MLP neurons of a small language model. Each row is named by its layer, matrix (down: output weights) and neuron, and shows model dimensions 16-79. Each number is 200 + 20 x the weight over its row's rms, rounded and kept within 0 to 999. A neuron's up and down rows have the sign that makes its largest values positive.
Before each neuron's rows, "raises" lists the tokens whose logits its output raises most directly, leaving later layers aside.

raises: ".", ".\"", "rie", "rian", "run"
L10.down196,201,202,206,190,215,189,201,200,207,191,198,206,213,213,167,201,188,154,183,199,218,189,210,201,204,224,220,199,169,192,218,209,153,217,209,191,229,144,158,221,138,193,229,209,164,194,213,220,173,184,196,219,234,168,222,186,208,191,187,185,198,211,195,189

raises: "inomial", "ington", "istic", "worth", "ist"
L5.down54,191,212,200,173,213,155,216,214,180,229,219,236,181,170,206,212,235,189,170,200,179,202,181,212,225,196,193,198,211,201,182,189,179,231,169,224,215,204,192,172,173,216,190,192,202,240,208,216,229,207,231,195,194,214,239,199,243,152,188,170,187,207,222,237

raises: "able", "ating", "ator", "ated", "ably"
L7.down181,231,177,221,205,223,183,202,197,180,168,208,223,187,193,196,230,218,180,217,161,199,171,220,197,196,182,214,212,188,171,190,164,189,180,199,212,181,232,202,213,202,191,231,198,206,196,200,257,198,204,207,192,185,211,208,168,178,188,188,167,170,196,209,212

raises: "ts", "t", "ting", "tis", "ted"
L7.down24,207,204,196,218,200,190,199,214,166,195,182,178,205,185,230,196,181,211,193,162,182,180,163,202,198,192,170,182,202,208,199,187,199,192,212,218,160,184,225,185,187,173,239,199,200,194,193,200,213,219,254,219,219,221,234,188,208,215,233,156,230,204,188,201

raises: "rated", "ree", "cular", " basis", "rup"
L9.down147,216,189,192,238,221,195,165,202,203,206,203,196,224,184,234,187,179,225,205,203,228,253,209,189,197,203,206,168,209,146,182,216,192,201,185,178,193,235,201,195,219,250,188,218,202,189,176,188,207,226,209,206,199,195,213,195,233,204,223,219,211,228,182,190

raises: "ement", "ance", "ers", "ing", "ed"
L9.down257,221,223,190,192,236,232,167,195,202,197,208,206,212,207,196,225,225,194,183,188,173,231,184,197,239,190,194,183,221,221,181,198,174,209,187,238,200,161,173,195,142,195,207,205,201,201,220,192,192,200,252,218,223,221,193,192,175,201,208,201,204,149,159,193

raises: "ent", "ence", "enti", "ender", "end"
L9.down169,204,206,171,178,195,192,199,217,210,213,204,208,229,228,190,195,226,195,190,215,217,222,205,160,217,216,210,182,164,196,196,190,183,188,217,187,201,253,231,195,187,171,196,156,182,237,175,215,191,234,170,208,211,179,201,175,227,189,197,185,192,167,178,187

raises: "ide", "ult", "ugh", "ese", "lia"
L10.down7,190,269,181,203,208,199,203,182,191,216,199,200,201,218,187,203,186,216,223,169,201,178,192,202,209,234,198,206,228,207,206,213,180,204,214,191,218,217,194,197,149,191,187,211,210,195,222,232,210,209,195,189,205,221,237,207,178,210,199,210,196,202,163,177

raises: "er", "ers", "erie", "ement", "est"
L5.down113,226,180,183,213,218,216,236,186,197,174,231,224,223,184,183,181,224,197,198,180,166,230,214,211,192,196,212,171,246,203,193,177,212,166,168,179,187,184,207,197,186,242,191,234,197,205,183,220,213,145,231,195,233,217,199,193,179,188,207,196,201,195,188,199

raises: "tier", "tor", "ter", "tr", "ura"
L6.down91,187,159,190,188,164,201,179,187,190,225,204,178,184,186,211,172,195,229,179,197,199,211,190,231,203,191,184,192,237,228,183,213,195,208,200,203,186,251,157,207,184,193,214,205,200,197,220,147,202,212,205,193,206,199,170,192,199,211,159,169,212,245,144,194

raises: "ations", "ator", "ities", "ated", "ation"
L9.down214,228,263,208,204,186,157,184,213,185,203,228,223,212,220,199,216,202,187,178,178,177,231,175,181,219,211,182,210,186,201,191,179,184,219,193,226,209,267,206,196,171,208,212,223,166,201,214,214,219,206,226,221,198,218,204,213,195,195,190,215,178,200,171,204

raises: "pass", "hold", "mal", "ft", "ew"
L9.down193,196,195,222,186,191,218,217,175,182,211,232,198,203,194,164,201,211,211,153,207,224,184,210,157,209,192,234,207,163,189,208,211,177,218,227,213,215,129,228,209,195,180,223,214,233,194,200,243,211,171,238,202,194,186,214,208,217,194,188,173,188,146,198,166